config = dict(
    head_dim=32,
    d_mlp=448,
    activation='swiglu',
    qk_norm=False,
    init='uniform',
    init_std_qkv=0.0245,
    init_std_o=0.00583,
    lr=0.00837,
    lr_head=0.0061,
    grad_clip=2.0,
    batch_tokens=32768,
    train_tokens=182200000,
    steps=5561,
)
MLP neurons of a small language model. Each row is named by its layer, matrix (gate and up: input weights) and neuron, and shows model dimensions 16-111. Each number is 500 + 25 x the weight over its row's rms, rounded and kept within 0 to 999. Numbers have three digits each. A neuron's up and down rows have the sign that makes its largest values positive.
After each neuron's rows, "fires after" lists the tokens most often just before its 100 highest values on Wikipedia text that the model never trained on.

L4.gate176:485471491489516489509498474502528502500492504466504549492503527450482468471461529528464494523499468515480490513508435489521488462536486444529484535471524467463510527461496520483506518525501497509496508516535480507499509483475481488475516516505524483453543509531504477503516504473493486518
L4.up176:466476480494538481509494481474457538498493520514497549489450518490505469466489528524493488505495493539487490488487489565473499489517543484491516485473524511473501504511477507513504523508517504470517516493482476498491509452500521522519486503529475472498480500465471466513490498463502483514
fires after: " C", " c", " t", " T", " H"

L4.gate285:470519488497502508523467495523467544485495534533520497477482506479512465500455485481519505500503473536501494498492420531503492445447530513497476503506463490460461487515515540499501488514454512513465512459468467495513464505517490516490456498482523486505482505510544464475523469512528476485
L4.up285:498485524462517528477489483513494553523507483516481508505529473471480529493511490491499449498525532546500497505525479498510507517521516537490472506466504496490500498530512505470477459465475515561483446515446509510479519461495510491448528514522508517480491463502512484485510471478562520503
fires after: ",", "3", "7", "1", "8", "9"

L2.gate414:470537471533548529525483450491492428508541472497490520514519489481547474491521492502452494482498493496520490506518445533524520485511446508503494514495476529512476485476532530502482485482503531488481544527509520502506491466495462556507535516517518474530503541494517539520522474501513487490
L2.up414:464481505487500540464481507480480495529547496477478451461495496480557469553498517484526499505489500542471499428500473543529505514488525462500495491488524527489479496495479523537485469469529497483574448505488501488482471480473512515502503545467540470525490533483511505484456508532490532512
fires after: " L", " l", " t", " al", " T", "l"

L2.gate26:490498498462499466511482474475520483469503518500461481482513518558531452528549502484485484498514505532524530463531474522465493485494500495503534478502501490525480461530476511518428498492503504515510539491482488508500528515502477530504452486507486491492541483526481475522477452526532498519
L2.up26:529500533495493475496518502483464532463482488534431497485508497509558489512497498477491488527526524532532530496484503528464518503474478470500522503479494510486477473521476567510495478518497511478541507492525512493525486513501509573445499485546510467526578454530516536528503470506533494481
fires after: " St", " st", " w", " by", " Je"

L3.gate420:539482480522515483515463497525485490503490526465476493522540461513489506534522496477509487509486534493519503482527506508488492519485515499503501518497449463556526502463487486496499508453500461524426530500443538470478480494498496502478475515534484479484508471507498511476524553477450532509
L3.up420:481514487505508463496491522523506497493501446492502477548499469452515484520527503525517534509555464480488534491518487490491487512474428490527537506542504483520517446482484465514506478496502525496510490480538512505501485498490511518475506508533466462519484459505525475471496508519461488508
fires after: ",", "3", "6", "4", "anc"

L2.gate187:501502522490489513459489497510500497469529495522497494430492559506505478555483500446514527450486479508487528452494525511498528465524496539517522535499512473490519506508491535503491486523500507498487487488546468524475473521534528529495444515487527484493498529518506467543495485481514478521
L2.up187:503487512472419490508479516496487446468480483478492484499517498541563462501498461517489501489514497522526506522489505534512528493478472480488477514490474518529519457510514556511505523457531533462525522478537532491541540477493484512478471521504508537530487511517517523458475527503499463553
fires after: " R", "E", " D", " Je", " St", " Me"

L3.gate31:485504494478493489544462459479489482546524520507503511489488516502544469524508492497571501477492508499477522529498465580518474417498535492533474503491496491507542523510478476497514519537487514504472583456506453524513515522524535524472500513518528493512491513472491497495494501513526514547
L3.up31:479470476523560485525483484470514501510492531473453497521479518516477462546528489438538502521519496479507517546486505518526479508464529489538513484487515470498502525515486495506518474516460507481501519493505480546486536500485477462514523529511449479486510521531498486458479478535531493520
fires after: " S", " H", " I", " Br", " K"

L2.gate119:486484507458506497494457476495491532531481483483529488492495541506472502498508512554485473482496531469478508505528511525485507471484508448557509534518467494567449556504488513485525537507501476473521514512516500518510493505513507471495513525561538473493532518495474532469487505493475451454
L2.up119:483510514495491496483510410531502506518463517494507507498475493484497481484543520535486481489498497526520514528488525474512485467455513496551448527475508464485508517465514522515507541502514477496543484474528473501534529575512479513482473500484466537508516484471499490528521518519512496516
fires after: " f", " sp", " Sp", " F", "H", " comp"

L4.gate77:507477535511465473520496511514491536504520475476526543492479521499522476498535469465504478496489494523509473514512484487524490498497486495538524474491525501482479481533504521491515521478492466477510528464528509457514507497505517465514508511517503495531509474510493546496501526462486489529
L4.up77:504483475497503471549504465503467505498509485520541566531479525489494465510537479481520502488503509492502464502521503461514487524469482498545463514489539464503442481504534504510528532507481471512489490466512494466506512527489477472482519521519473520484477502525478581499487512492513484463
fires after: " s", " g", " f", " h", " sp"

L3.gate324:489500467529530482495497474521511516465510525494498543499466506495519490468537518522538517473466498518498512517498442527533528516508499511539483529519444501515445477503497513496495473473492492488458512498549445497465513539549483487476479519472499479473478496511537490519509467499513516493
L3.up324:500507504432524477455479519500487496509470471483519481544462490530501500489496518493518474504465516448527502472499511458456513505487521474502529489466512456466470481481491544489513518521509521464513505525456490500523513495484538496481503467504456524496536540492494489475496528450512490497
fires after: "1", " C", " ", "9", " c", " k"

L3.gate270:421500510483507513487538475476506496531446531502494512463493510511525490541500511484520520523513489509496494513527485464514467465460480486541483465478499519524473495468513508464510518502528488499513484482513540490512487556550488531514521474545513502527491488539539511521463496461483498498
L3.up270:514434531547478521465502471533501492538527558503474514447481527462475487489485497524498473511498462559546517521497495498489458469505531499555472498478477488524501514512496481499506522501501500469505500470465467479446501513530506449479510478492508512515517558467517501513528496518527480520
fires after: " F", "R", " Cl", " E", " f"

L3.gate65:525508544498514532490466521486473519469547516534520513481509482508483495493532512486511524571488529515489534515501501542477526495534531494530472530489511497469525506517454496488472506509515485531492517501506540491488522523485496472505465478462464530495531511538479466538470470433524498507
L3.up65:561503489477475479472509519509540514489456501523498496529536526471478536486484513493492506501511527479510543503452470487469512496481535510483552519495542490525542477480472541521532508477512501509519497481446514478473528474502525509519508472499500512528517461472447528510473475516480474495
fires after: " C", " c", " P", " p", "P", " st"